config.yaml
norm_place: "pre"
attn_scale: 0.0884
init: "normal"
init_std_up: 0.0154
optimizer: "adamw"
learning_rate: 0.00168
beta2: 0.95
MLP neurons of a small language model. Each row is named by its layer, matrix (down: output weights) and neuron, and shows model dimensions 0-95. Each number is 500 + 50 x the weight over its row's rms, rounded and kept within 0 to 999. Numbers have three digits each. A neuron's up and down rows have the sign that makes its largest values positive.
A block is one neuron, or neurons of one layer that tend to fire together. Before each block is what it responds to, as a language model described it from the Wikipedia text at the highest values.

Responds to: Year completion tokens. Final token of a year or decade in dates and life spans, such as 14'90', 19'60', 1920's', or "died on 28 September 1985".
L4.down11:494487430569503492408427506515460527520486436506502511422499498477532505443542526516447538472466537592509501446471487508471464603618460473473644452552487642469549490492481600561512511427541571482488399432518446468469484472530534497562525352563521460468438451465504483488532443545491452510
L4.down51:448505479455613450368426518523470529455574514470508513499518574530453414526437481511522485399513457444566580480540445545502514508491465507466479519411417457530496583480553600428423561493419527468383533418526415500456496492556499499477435531476454465603531555583594529583483522523489513495
L4.down76:568426586502482494471487520493478442540498431441572436537484487525487411477448431466575538457539500609478578491468486500553511498438452486495580490528418509567594435392488489597514422504594521508527511558492507491464577555523406469534540536425464578523470534476424538476469470460524494573
L4.down113:486418517440475402436485569420496471496523574534475507455474459469627528483403543531543497453453411538534466466453485503509516577584565578460561464501505546534444510438515491510539585496432547446452547471444487503520552560458500395520484565385456432456427519567486514587503488511493420440
L4.down132:536449523491494497470464512496482506609378475405509486502530564475475493480484523500479508440425458521470485471510406495513406602387464445457569467594509444499436512482460511498547414507528501439578528497481545444577494502470516430505504463482494531468522450486497499493440464551516458515
L4.down242:413561471442523416487405563423503556465361511564521477484505448459514506549487483518458530494552447441485515601445527507491498482532478482459486429520535488473537447497508518440481407516440525413575542556424452589506619527526460501480515623458496489515509430556491483501495586503456459520
L4.down390:588490486612487475461534512570463558536549509516530444468389513479459524542502494551451539511530414551490484555545472517489532491486459479538513470593536586517537519438470491514524493479552529475431381462513459532484460520460512443494499467554425508491519514506531506364568486595517474478
L4.down577:483494492504490536483510577535511640464474520492532439525493480502562482521437457547415476472472434508442486475485495549492464587514446460572474487439458514445526506460473560519510354511499538472467510568419502523582496500501560560533519425575562500480485443530461464473517520440379518439

Responds to: Anaphoric "the + noun". Generic nouns right after "the" that refer back to an entity already named, such as the record, the series, the band, the club.
L3.down633:629525466488517525480523490512455571455493482555364652622461547453538438426450404474487496472600431496547513519522515491327499480507528510502508466481468530515458517540504544494460628579498497488435490460475550547528487442525508447409549441510494521463507522474548504442508552484437510442

Responds to: Durations in time units. Time-unit nouns after a number or "a" in duration phrases, such as two days, three months, a week; also scattered word-piece fragments like Bratislava.
L3.down327:489423477465454481548559617521470495469523532535495508473516507530537497544441496487467453567472404433572444447489621420452563521432542503480515470413509504550529494436512454479437482547420462451462512517467461483511399448455463525540468560483523547437562561542488483478444570569505515529

Responds to: Naming nouns after "the". Generic nouns right after "the", especially name or title introducing what something is called ("The name Nitinol"), plus War, date, team, and some mid-word pieces.
L2.down68:638475494474506494546474433528499392523468393527553558580539522411431540578570572509573554476544517521535473523503480544508580444565493479414569553510509423489571472533461579472451458463561524570511536463510518512475398501497473468551453455541509460430567503482522501440485529490516530436
L2.down240:673462522510534450541500490507451463488400506546568531525498541472409483528508485473534487498572505459515483536513490532480497506455522382462393585535436557514610540462521554627446430490517546566538503525519533579556500499508505494440474561507453504505514558471545526494502621528482442560
L2.down272:528538390476551540521556435420551469464412447467505496500494550498523484450526526445399482417456511576486518457572589376443550475528551470502431498433496497570470558562530547455541494569490509520656509498526481549475575547535514676563563482508443504532473565496487566446523477457471582579
L2.down326:545470613453516464571528533546555523474467472442579579478574458406431448537468582435441464498481491515526329538444433439545512479459433495481470452530430484563506427537457535465453519546480535439472480458601403474535403534539444445570559551487505487460441450510569473557406466457459486520
L2.down448:463474534436484484471490563436570432409393494475531538454535481433435508416549513466467522540533503503461472491551410611453493432515398452508554528471415487546557552422512451463574541526510507491449461504566518490483518518450456505435500537495611505538597500385454504455457459440478471570
L2.down477:550512445482563479519501555501472523465469427421542426516457522504484512440478499496468486528534491450474411539495548497432549465485504475451643462469437455490510529517478499555519457476546560565447502481494467365528458475485453407499542546553590488552541433408506520495464514434537483442
L2.down533:508502549511444584495560478481403440468544540564427536521526487453465533504420518524527543503524521503560477435456548400507560504488480424491491565463564468563539531462554483487497608530497514494540472479482526490479538497470397473496557592448442464519571453502488479477454556520427495481
L2.down568:517484556537454491453511524432488600487491530475523572564537550436462519468540465524527520462437565454543456530428531521574425541463525442439318545559479496546543498547367467453527550462580528460600609411480469424616611480502561465583498491513544549528492499493436577473490559531471541406

Responds to: Sports event word pieces. Mid-word pieces and possessives in sports names, often in tables or lists (Pole v-ault, Track and field, women's gymnastics), plus scattered word-fragment continuations elsewhere.
L3.down451:559508534531566423465470469545453547581615585515552516469475447594560453527505484435477499509492552562537406532561473523561515441567517419492425444425484400491535470500570500417488441553511532593622494434485541546555505483496574536541492480560498453432613506502519473432574529454504426488

Responds to: Apostrophes and time colons. Mid-word separators: apostrophes in possessives, contractions and names (band's, Haven't, O'Shea, d'Aspin), colons in times (15:00, 4:12.08), minute marks.
L4.down195:443605562479545528523465440585465440572532438510514399416499517452570515479467419429537536541455445369440491538534482531507504482575470520437564485477506480480479610500515553461472524496453589517590539550442542412475552498477432501534611513571424507476551461528448506549491473497527493497
L4.down494:427467521505582488478414601464611489466466465481586404529495508522554506528510532547582484583581588458490455435477450536489440555529510503621573494430537557514544582496467551540465423551466502587539437464529499504524490491527515499473557581457427524467518539425557599472561526556491476516
L4.down544:405375502535507469541530455579528424593527483515555522490452528486518521518529496381491538449495589531542498396505529432513503511484440531365485415545528490437581455440418507485492559399493435500619542508493454393415459541507525424591491586559528447517481515482569528480574461523474480517
L4.down607:522511522466538394522514461490547598508435487402481545543409453521515494521403426476525452477500455470465482552520500564539505446553546562477520490442541430501456493486480488515473480539463525541460484550562519492566539471546536454577480482423523419612492522494458443430505538536457650402
L4.down618:514523545490490492544555509424483525535504530536489574437464577497415458465493507482490600479564473463517468487547540325478508456525408488449405373513476559421436465488453509394529578492547559467521468540391457477492489530522490462499553530435447540443491459429486497454443479491424585519
L4.down649:440539567505422607480589594519460472447498490411498554573566507376509537554433492493479542523443503552530568508569495472479567530520530445531572523517467541499515446542565471517467489473464525503463533505489508529565393436474444567475499639571411512539412497504429560535477527469504491557
L4.down682:551520542486492500498466484500503513471483415528457479474510425440402495517485466470551564551533546418453444479436434456541505486517448487453494455465432456517489550510544515478523506413480488539482500480465566435552423480593524600453395518503489504514462443475566564480553481479510510512
L4.down698:473471493534462433541515532442470549573458470528490578562486431514437483437500412410563553406439520498493539497517427481465540510455552450490514452417414545447465532529569551478521470527525397502536463542621544525435509563538439547476540527378446492522524573534502539518575486469501482502

Responds to: Word-initial fragment continuation. Opening or middle subword pieces of words split into several tokens, such as sp in sporadically, spores, spherical, or in unemployment, relinquish.
L2.down34:503489496619440462540494483514511544541446469590428484487448458505487483478425519517517504448452412540487583488466531448547463512567508451487518467491497570511431538466430486523476496525525468589503552478542443519438442540473509462611512486547475541560434431492481494450495411517447477386
L2.down88:444415491487482561555590522539470480506499519497523476533491471454502543546464532514515526476571456505479484435421582497504534465444585407497576447486535538598426591382439556484491585509536528471490434471465558528550520472495408417542524609543533526502495475574523497591511507470508499491
L2.down109:483458481455521426525379500428427505521441487535485578589552510460458404466439463510366430496497436476444522505513521493503477478530432415447641601420530472520525519557416545483510488498504611517330500497542409461547446449484530488431481492494471574462467562497520496508494548431488472443
L2.down207:464492572473558490548560541524509486472475536419590461509533518429509459390467456469540516456458498552448490453560509374567462578446489514539612501413484472422539400498509495465500517480509455548453536479512506413417520526460432484495429557439487511518581443500529492542409484586498535591
L2.down243:541504393480573430459483465576538514466452502518507437589534421550457562524562391375451534485621562517535526479456444489524540505395438534489581488451427443545481547437537527527514603498495473477464476469477522532500483506408491484482479489457472591552490476566444472524484508457573498541
L2.down359:511563491408451577493437475456541508505460527503521517413446510511477525546504493525479434467425553607610485500448478448535437473499464514484447514507498522493525468533459429413543506486482547414479484452519469573473492543464504501529498509555493480519484476415508541572514445447377572490
L2.down507:528372526502459472493482554480518524493452442507429455472519450527512462504525495564447521518522475471526466506526517624447408493541445506486737518468412472519465505449481458484536597447543496516190525440543554407487507463551464498522495550490498580506493514453445495469433497463490438528
L2.down615:422481528395458541562513514441511426439541532470434490516533468570516503539467546458486473583523505593473485484439449536461479430551538548527560421502588514605586466420472567425485552427541412546510458400478527464546486480527448444574445488443523428551533474496498560515458433518479502508

Responds to: Goal-difference plus signs. Plus signs opening the goal-difference cell in football league tables (e.g. +14, +3); weaker on scattered mid-word fragments like in'ju'ring, disc'har'ged.
L4.down87:481442580493574492389462472493452444542437469497567571397498504498519485473477547504546494489493423505423562515453433468573492541520557529491490494526459520504530482487609531415526494518506495445517590494549488563484519518466422604545606555433477579470500490521492513523535404595490516547
L4.down107:523505421538536465426544504421511451493500401508466503546556561454481510542415494515553440563500580636559431530492545560505502615536519493531570473495387545551442459480576448462519517483536495506545546385587400530519525504431524477583523593640445433481450482483478424523472506385479509539
L4.down109:551479471472557613526527475458562439425499550423599549551496481466492508440497528391484537512530509601483511475478509588538519593553468539431333460536483490558458591438509462508525503457539523535543527500466495457546396427475448475473624578429428425553420551338575487460499493471495552474
L4.down179:510481606545517514582479395551517457525440428440491475574564645481466475514501541546398538500417478473587464474581488539454507484456507568411516525493469470477473470470524543500437632492579459515534557574471503549466510578496457523476495432505575549473564428431630509533528535463520551574
L4.down319:454535630566500480479543481519547360493396466496480437578550506577529450524555440545475415498507499565522536480587598506433537511487531544501557503511540561464516518534538619525471530570531544557501520537541462539440541456454495430545443458479551568511458473497519493450546583510507491554
L4.down458:398488556576550501526538490521518453524494527470417543489505492514468463533459482489537503427435522454538475522463519376532476410525430498438318520557399491494400481522454532477451529484503442455455491473528462493478546553434478407523514465505478526455524497390454487524592474430466474524
L4.down579:478549500504515467486461521502523548529521507405497563492475497501522427477474477503484420444517491508510458560539563451523469523532465560450627619493509574478547403464580563597475454502528452505487476470544520552485451438427469465513575405452474562554463520613465505472443442536405422477
L4.down655:464559453469523507536434558483512495622465516598585455559467516391463496504521550504552505436474504609477519493493531448443520543465528510442436446539460536511509493433487448502464509429413577448459436593477414464511422618516554551453468614498552459492500489529487541567510507424582542560

Responds to: Year in date phrases. Year numbers ending a date phrase, usually after in, since, or a month name, as in In April 2025, on 16 March 1935; occasionally the final piece of a multi-token word (-ology, -ite).
L3.down331:483515586488447475459562527510549515477566529523404478406533562541493560543529479548547535491499569500390472598512483494551504501526418497477588551522498533477556571433443431604516445434529527551405450498412484514475578560458568473602529495593495450580497452498497544480524498536552525430

Responds to: Numeric table cells. Numbers in pipe-delimited Wikipedia tables, usually a middle column of a stats row, e.g. league standings (4, 53, 58) or curling scores; weaker on random mid-word pieces in prose.
L4.down59:514526533545470490534505481466492509478451456477536573514537600482567622454450401512495412545438494477537496494378499509418465528454376500564646477507468528565436514486488479488532467556564535500386522542456451450557489526499476393458449493487477534549411427435441505444513457559468506537
L4.down199:491412576465507436492579512473541551439461488481519518483570495462494428469527465527557586462443545428544486552512599464451589533538551582487437464541477557533608539509477462468589537450450504541595372442485514463517554395498501466512427577498512509502501533465610486558456489476491562437
L4.down316:515524517486472364464446533513517494531515491513469678477466534547616585482489465566481448528574418560515505460492532540492444558573487495494511478416489426448534491599511564473488472485490452552430486527467517517458527567539573439502492507491543460471446539573477582361570558441522506443
L4.down400:513514551435528528493559431565500533581554518515519523472434525447504494562512453474530548507379539397516416447509490523555457473522481535439503443559608490445449449488535487499544500482507510432516422522525492427633476444440559470439524581449486508539453575556493519499563470512531520571
L4.down445:512445471478489485493419553500485497484476531482545519424426527481384550504490475434552406528521530447393439503457467520481415470462540415499553537557465497587412481480429530438406508460536539521508478509441462474447557417481475464571422421475520553527540399453462512381511573523409534471
L4.down497:562515480473486434537492376409518509519503460505522433466442417395582501576506411452454537575437432609504550332514480502554533552521346540434550549506524588511487521492487494438501487477488476525430530546496461551519577443416483509493524510479512484534380474494530533495434489507517483429
L4.down560:485565476479507503540558606596549525530440421510507464586480543509534481478475399460491501417485466485571461475440457557521484551540496507554506506584483516579544394575516498487549456511462572528513518541517388542526462389551471543582489571524518403587473531466504514489465546467441595481
L4.down563:467518527444519556545513468506535481521511470441565475498472412441551523438524557506464502571547420446513503489515453484522494423473464453566561455504512528540513552403476506557473594506457420546409399579467475584449560484529546517449560477424473466579442475578529488478510502539554486638

Responds to: Clause-linking verb complements. Tokens that open a complement after a verb: "that" after reporting verbs (noted that, announced that) and participle endings (thereby preventing, adding), expecting an object next.
L4.down176:527494606566475538567485550510538475563443530486507481511486555469567494532557494502476414518515432498475514453438498548485468399490460595475547561520469497481491585537461553489450382513479470487514562482542509524400555378406516509544552471540585455548434494464483567527497476459455507547
L4.down357:434478445551497452548443494435481514486432526564497467529420446491445468621488564505415439488472483580423477512483485493443532471512496556449504484305554469373428435559547543486555483552546564517459482565488589452489503545476534606503483551493531502577431386490505507446555460492522494547
L4.down372:447533494519386531537590481527495489523519535469543492515536532549467493593455528556629483464515425495526556528521457394428440532621491476497576367508542507524475553424467519462501472450514515479485489516493551516438580498464491512570465474458476435587452468535519445422525525526524473508
L4.down399:526497506514496600431431514505508484467501515494470510570471463510481474496466437540468419504499505442536521474475552518515506422562478577435504505465504403488519429485584464655435488537547506479524476497405432531453433493436515509460560524463553492473443480500478528537564467453498545487
L4.down549:454502488480537562511577493523505512494491515497451475574492523504518495447457605494558486428537406468457358519491426465491557459489443500418394500527510486445557530514613529573531524486448600534515483532472429474418508533507469481433433528481532502453372511440534545511550467492463547438
L4.down656:466550533523501431563450463539543466498492466395580571504501505518453488623503565474475521465408507634493468533457554502499505515483424465406455558525380528411427524549608568505507551415552623508589530456492547510617522563540505551478471535472559480523521468465514593398448539462518503530
L4.down665:529505465473487459476477420469491549575404503436483465513549590435565486478503517522527489481493454452474471496526562504440515534418524536501655498445476457482556565502496489436557418511419491513518534453480559518514500509508496560521523517492526512540613471430530481516507442552521392449
L4.down696:475582465472442480470479537553516410425478524528578510554482425477492395507505525527471466462510447513531434497502460467632549454445491432480507522466552488423532404545555494478479544527606523444527514457425530531448476573493500513490510599582479489533503514473569531495507440470494536546

Responds to: Signed numbers, time durations. Plus/minus signs opening a table cell for goal difference or vote-share change (+26, −7.6), and duration nouns after counts (eight days, three months, years).
L2.down54:411477533595488523497571515517502546593479509489479545537415588346494442511406512557482500511479492512493455567537503467500607541540520466528435503460488519549641496503503526512553432445486560510668481451490494499501473515538543539493490547501439539485589521452530519518463489471584530516
L2.down110:469453474562471568509399497534495467492541461425485478517511482506471594573517526421542519512486436465629495456480483435467485449525476523469404585517534496570451450500505458529565584527524455561618454461431440521472439592400538440487480524540504531401481513509511492498495551524495498566
L2.down133:490434476398466499534575462530438568459492468457581559493392524479447419576453515444518558509484494474508411555439452530531624529514558465497521488481465616520446508553424441501539540543533474510329481451442457471418538525476496577479522571534463502475458398497437543530492548547462596470
L2.down146:528496541530550504422491550506412567505466583541458515580438504553534462537530494470519531489517421448438380460454453540554604589541381477507476524521517485433447447523539520493518454495514473502597461499517526444508413470464525416505533509532503473482562497510515496564548484527547506545
L2.down157:464384453514460540536525402455438547485545567452570502432504424413574555526447459425615527508433457465521508465491548470504476487432469493494541570470486413514488471493486550446527580514491472446485514541574440472449612484508498477358486465555511541489475499585490416486502463518588559551
L2.down270:567493489593631421503603478531469421522573482489538550535560470533506484491531490483507560543475460444538600536494503511570575458596466473486441525553423418523492518541548541508426539543557535523549453459505525526429458464404534531531470504473500559519516443495522515580548435469515544395
L2.down279:561497478525469535458463607554533448513567378444480487531425557464512583572392491472470550494480442457488557568542466475457464500576439486529492506495496581525529495486489464431469498491510566483529413589515488524475457522413505455584464525434514481454417602466533566562468450557531562534
L2.down609:464480511486448494560491557538493520530454437519444461470405473566523615506495540483538554517502483485468454442548495545558507533479440402558539570478437483496496447408542548496386583567503442465626494449547507441512541493523521592448475504608465434535501494601508490504535522524479458524

Responds to: Clause-opening verbs and prepositions. Word completing a sentence or clause opener in narrative prose: In/On/Upon starting sentences, main verbs after subjects (made, gained), -ing participle endings (claiming, securing).
L2.down12:479519527548487571506550467547478578474455470577522481540556524472488467485468470485537540538492575468537454472548448526456458494450544441493710524516464541507548470599482524530580554464525477517394535523442554448537523516523489395502483528535475572561509407613490548447484527554477503516
L2.down48:436470432447436487597452459448541458452599533456507429468369511488545487530538460481566504490428454444530541528502535455577462548570405576509644524461443494514458429496513574554544563492622506518484460548462467548399492404473587452526513530469569410490486493489582580533501494515481420536
L2.down206:605642530412492493410469531497563509476471547532471505473528456462544486532522488484477489457543533474385442551520507455566570426453453398477553419423486532478514577429592551489470388539483369381441504474537510561388553515540498471445548555521528467522510407433487584502484491493457473515
L2.down258:529485547556525514454465441461548512500498527519509547493548474497510463529561396457604538572557425463410472596442423476453478503528411507497717537560554511546477471491532529499600423412460583499343439443450522477393569467445459478521557587510454487473497474498512594506480480520523407519
L2.down278:500522442518556550486471409531429479534436500544529460517496460481494573504555422429593537513573422471540491464499492577569513572552434438433612534549543581495571475563419542521511554535530461495466529443441481535489506541474624500427480430535503474393522504547499490467478505609521476481
L2.down496:466495407461429499509419495516503524531449500535459556383439491520507541500544487444528517571515571478502516458559405460408530618473536561567514593509459446554437525430481538487437559549371516469339507508448578502511425464445462523556455523572494469453523460500435472523508462534532516597
L2.down549:528535583462355503496531566571493560505605546622467524481459471431522431500545546445443541458513498414395543551441518522454459508603385524417679550548498438470475554496566421477539512447419513371459402501490536519509512546514450528490452456445495517518402538475508560483488555408463493500
L2.down619:522495506461376472520478544582575469526463453576463515509495450556467428491453399482572470541452632609450388520426446508480463437534455521544446400480439505473403503503495432458426491516534408552390545584516452543467514522510503653501511483518481483454523461466570484523617396490499541497

Responds to: Verb completion after subject. Main verbs and verb-ending pieces (-ed, -ing) directly after a subject or "to", often completing a split word, e.g. sailed, performing, worked.
L3.down400:416561607514483432478594517462456551537436503505468619512525452518530479449462457453425522456455569502560576625454496558487566411526531531482428410461540593399438547446542565434431537521500478472605505471507520513566518486528456532500436568474598439482514424483451482463542518504416435567

Responds to: Infobox field separators. Colons, semicolons and labels inside Wikipedia infobox lists, such as the colon after CompTox Dashboard (EPA), Inclination, and km in area entries; weaker on scattered word-initial pieces like name, n, mem.
L4.down266:505406496467497511558433474455522575475512544524565528493468457484467580470536451463570459499422466552532523485507567550505552514450505437541383555495507541505465509545494439415424611477537451527392411505559636524577485472576488535496565493478504547500462480456579539503516498502458548480
L4.down296:581488457458472456491553523519475498540525459515502484570496492519457504521474480519544578551516560517523485554489450462511477538469449508455175491533501532492532490476523429518452561490481506611607513511584488562502479438515533558452553532537508498530584547420517423441499453458529471519
L4.down310:525516510474546542591582459508558523449509482474475527472489521557490482532490494446554475492451478453514392561522540519505368471492488398428527465463442490531526493439416486502439453490545520516556475455579510505523467483482492429484510459481459515485509520578519573529550490453472581528
L4.down343:490517546490574502502517463503495551522509406432542530463491599524506511499536499547534497526500360493535518417493485516510481537476537486525642538494559460485522508464492477462492532494579508559476520465571605507549641463449425444488539470513521468471452532418513434516544481462487493485
L4.down410:548545452543563549532456533533575566452474511449585494474591488562388565491484519556572412474488546548449515519481588408526548449507543427458337522489502460474399468441514488513468593447580507503491510515516423512557549436456487417506431540471531418516388514436462536602546488462432484407
L4.down435:520515563473514497469496511525570497426472449512538439501460423518552538546516489453413517524331506512537516499471526516512456455542440541517675510451471516476448505609476442510531450507478517556452543450450488564506611525574506477553475566409594494500523445549441474479517441528524457545
L4.down511:522478452443457539516512501533450447458486507641425488496448474490563500506468484397541580479501489475442402542516519547488565413481561474528308453504505537530531481543448513493564595468527602458580443559552521547500520636524515527446546570546452511494537469549512468477559542548492534431
L4.down652:459443414460523440545431521511496435435527500547484484523568448517479482521521572525522587510421466536448496517512473485495582492550684446543559605558507463418537458458500458424503553414519455547419489482449463460414491475497440465496592513467519575581444496491640469394518607469466564514

Responds to: Word-initial fragment after hyphen. First sub-word piece of a word split into fragments, mostly right after a hyphen, open parenthesis or quote, e.g. B-sp(line), Co-op, (P).
L3.down239:498420525511492513586535509566403481452470504482465392552549548451521522474539534542471462507480449488503436466504427495442517448469450440448724479544574524426485463491457498455547516514475507566438533498392476561413505510513512515574495425491591455487500569483516469435484551457537456432

Responds to: Possessive apostrophe, mid-word pieces. Fires mainly on the apostrophe in men's, women's, children's, and also on the degree number in decimal coordinates and on inner word pieces before a plural -s (tobacconi-st-s, vulnerabilit-ies).
L2.down84:488578505485505520532472469582525428477500482485508491480562491449539480498419482443474474574459547528482478540552443472473467401446512539535616487450510442543465495540583522475492511598455562462442518459429462451473455517545514540468606535479482486452553553442550502452441494430504556479
L2.down96:402457479483506536501510503429472525570453493482467489407619465428547599456459455537499510467607413493606488505414390477597516537422532514570637547569512511486398483493443483413589491441419469470423426572396418488554469578506493431547570509497455486473533488454558418484514446434535447465
L2.down213:622546424532572487485569448493551436586431611461472514561550522513508515471581598478530472550529518506555519461411501490597482541548375453493535481511564453468416604446539501575496543470545480491592488434470502562447477427544540619527470481480592499453490487496491488466533527493499553449
L2.down274:527494489525501556558472548508422460508533471417487445443562547515482554535519485395478597549598476532412452523470482553552437503421486536555514503566451526509432637586557465497446503484447467511534477483430475478527493472499543579496493516486514502518535505429496455552516467435489510558
L2.down559:515391443384411532430461442561552427505643515508578434479537543490528468486428522454476487525454510489422488450470488460509500516474560517597602530531452492484555481501515533539490582512545592472476561492439491483465445496519570438560511498549536458468482471406512467536465529442481439538
L2.down622:560515477577497500485583431495543451444590453525543458510565479499628457469498465479473554526523493410592452524425406463577481580559447452594515454491574627569534541545452488600552557524496534567613406450447484551449486477430542577484527514462532518534539472560528450415543460461523579486
L2.down642:526487607505479546496605509452357432534542606453439553498575414451461514607460520501476574453483564526448399488437514497589521494447523477573538597455493558457464496485476553589513525509495472537572501412548439474603497396528543609509541508569438503504528414472577555467472507493512505438
L2.down689:435525568436490523557496456353599532494547543476551542470514447442585474462472417518533494449466473519507394538473498522476549506481491495472472492441453544510479491587493513591537421497586518489557590515434518495447528463535510549460518435510434474503536474503508527666469470480566516433

Responds to: Back-reference to antecedents. Tokens pointing back to a named entity: relative which/who after prepositions (in which, during which), and possessive 's after company, band, film.
L2.down81:484391492501494575541409521535518466558440481574474445436478461375454386470524450443514448464464474449517463525576457549488484477464498507473342473547534516548499545543464508521475525477447520537540479615476552417468499474499488508493501429486526527467497465561483512498545529621475543438
L2.down90:456555498520535586536504528519515509507499532493423463516534461515538470500511501517578546530594527509505507484568438487455404520454472542428800470515542530525571549490475515529529553497466492457361501523366546526528516445501470468480514437447526526444536504490448501533495528558470411440
L2.down103:520477517476508531469465520551544546440458459557508506494545445549509438459529483518526483490584510533489459542532496471521509521541557530594527533507629516461527474510437424489427521500485403513371523462515579482589527516480549559476505459534506519426511525575534475536531500555455512456
L2.down172:494449567522489470455543492531395482478488467449553403460583519476512454427600452449562563503483560513491500524410506504478464537440423455347296443570430512552482398511503586503520550471477542464403495438498368512488511518500491523472495553498411554494610562521491544472553489487539566570
L2.down401:423552417529501578588420459468537494406399577619593498550435549505562539490586462537452543467423583457488521503574442405468479426480465482456486531496537556472517534496462540473522457543448373471506514538551504463492503580538498474493495517549402483590473419515466589506502488572511537470
L2.down462:416500458501577530528520491522561451445458557556529435440555484511501399511475490547530493533350432477457490520506478523522503487493556469550451469449505464377534477480471486484546511495510469540518494568470463434513518469506562638457531535459484574559519508468496489546511454470520470581
L2.down632:422532453524436444490472443452437476475496524545479577570507494453520555429453479471394544491427412496567460462580437499490460515479519514586713511538536422536490530522467393524418552522395502480552547464537513479531478368478523469479587612592466594486512455455486512525498520562477475438
L2.down656:537480493501490469593578589554593514556368530503470550496500522505437420489509442479549553455535438561506518502508505559461550420553488466516546491490445454562525487524461503355477576493560498450564497611578514519526526536489490589580472462458516426427478439532510410462469506457543556541

Responds to: Main verb after subject. The main finite verb right after a sentence subject (often He/She or a name), mostly past-tense, e.g. composed, released, wrote.
L4.down78:560518534510477471545549506463578434405403562530457543551535489482523421499461539561439488377433521536444531549502573472490512420499503558520402490485595467452536457432525528509525587556464545463584602542465539551519506533457456578438586576497531479516481457524487487565539418536435464523
L4.down201:515400467565548541529390548512428511484445536497483461508569475501507530534502477490524506443567435412408534513549505504441546475502490511464704440558459539539561524535567560480547417565565468525429514519428533542451481575515494524520446492473448519500566547551564546482448548546509558574
L4.down261:605554479450512527527505455494457480497472478507477573443403434490531502502466462537491454483500554536470438491481537408511510437472555565516626546535471600504553547470522481425453439564541494490494485334505496488573531469491396475540531463427540570517515528469626557516470528553442454539
L4.down382:469513536545460409562553551431565513466443455507430525493487499460469470487475565433461425493538466592542517552522463516488560549556474523552768473423512565490449529478522457549508466519531424506422576474516488518474475544486534531579564578428494437485432566534463578531509476590467510498
L4.down455:431559550500393553452497474513488510546476493582467508652487411470442507555543597469465474451420423529450492549596503466531457484474508481501560425408477400505482558552489493504496522513548497509478530511466528451495555488512558524548443486515501421467519602529521524491542553538516457590
L4.down468:401447490428553433497370516537569499468561486514515591496545495433530483485522475562505570419508463490500477487430426534416509482515434440476447474412493418385406633537514520466520589476415562498510463544544492522524533490568535480609467585476499438536502466497463513518542556480593528538
L4.down576:536425534518446405467541502436484477458492453500528519484418412552593559451447488519465511459438506455474452528412516450542554474499606517614480450516493550440539489430545437547467563482515436436589523501461428566484580494572436578552543522498502480558399477522504505529539452565472555515
L4.down637:505535461550481483450489490417507452434519588472475497522493491521488504434531525599482456622478419446539513511644465567477537550505569472628628523453455471485550566504533520507476395603515524476556459427520456428414539465493459479517424538467616481536488609576500473562497484459524487497

Responds to: Abstract head nouns. Final piece of an abstract noun after the, a possessive, or in a section heading, usually before of: importance, success, definition, Legacy.
L3.down409:530459450504513424606467524535556487509437494514493548511492549455475488517512488508448449561478432591466600429520479461578502453548465488454435540504487480524518517439506523470485351438497463529481496532529455465536485547450462546436629497499500488431519616552504513511530433488439570487

Responds to: Years in dates. Year numbers or their final digits after in, from or a month in historical narrative, such as in 18|93, In 2017, 184|0.
L2.down3:428527506557572504402515589477553537458419525604502529523479534447499531468482538586475435422495532528473571510474493496547548497607433462506571431571580593467573489547523550548534505508590533437476521489523542590520439588512494567438485414559512422444495556511491502450542529560460585491
L2.down15:498507538563485474470432548521578561419489517475569495462514547510447620483464496578561478420452538468445396503463476492463587477451554571554633456525437493428523520482442514495510531451480444481408484537499455409481522469507555443450538500508504398461445579622613524537481545500445463408
L2.down18:635503536552521473364493530474527503521405498418444510492632537579555516479460539580507508494492542502474546596407483453495501452495499495579333486610451571518465469526513444466561494496620466563435433562450571502531415469457430580553485471436527458495498520499461444456564530395462560531
L2.down56:510453492521463538532514535453500457525502603513490569500507488524531557507496558467353473423504538464491416514447476503489504486504472404547460560504423479504527512510534457515545445482530511440594512507439600476443506535583550481486415498540525504509469413512503561538485565530408550494
L2.down189:457456532512510488496507482466484355494466473436426509541437543573516447545579492494425583537521547422431472473446506595445506520470492545458589562423508398527475553454542559540484476397513505531484530489488495410500524470515515392582518499521547521436464480499534502428563541519473566535
L2.down245:597537494496548559458431588551506561471491483554375557418502428572569473521526555508516419466461584550466433455539455598559596512494456617525549499549543480517426519540453543476514366511622366410392487456539477608504554520452538574542475469466526504470505538515493509491523555580467523472
L2.down355:419566521523475414484534481553455496464430566504487542524576420493440599405499523492461442538435527470589463520428512508564464558524568435463503508537471538445419490466523543461453569466569517415499469372590517445522562537490537460537590479522584462505463447522495483545526508442467545449
L2.down522:521564492513547528458534502544396576520498485495454405457557504515491507418470465547465477492439567546507491455493440511475530514477484472486675396481499579428533480487528489478524455466545530364301429422493505436539501541542448512476576449537492447489548491469610568474557563551486441533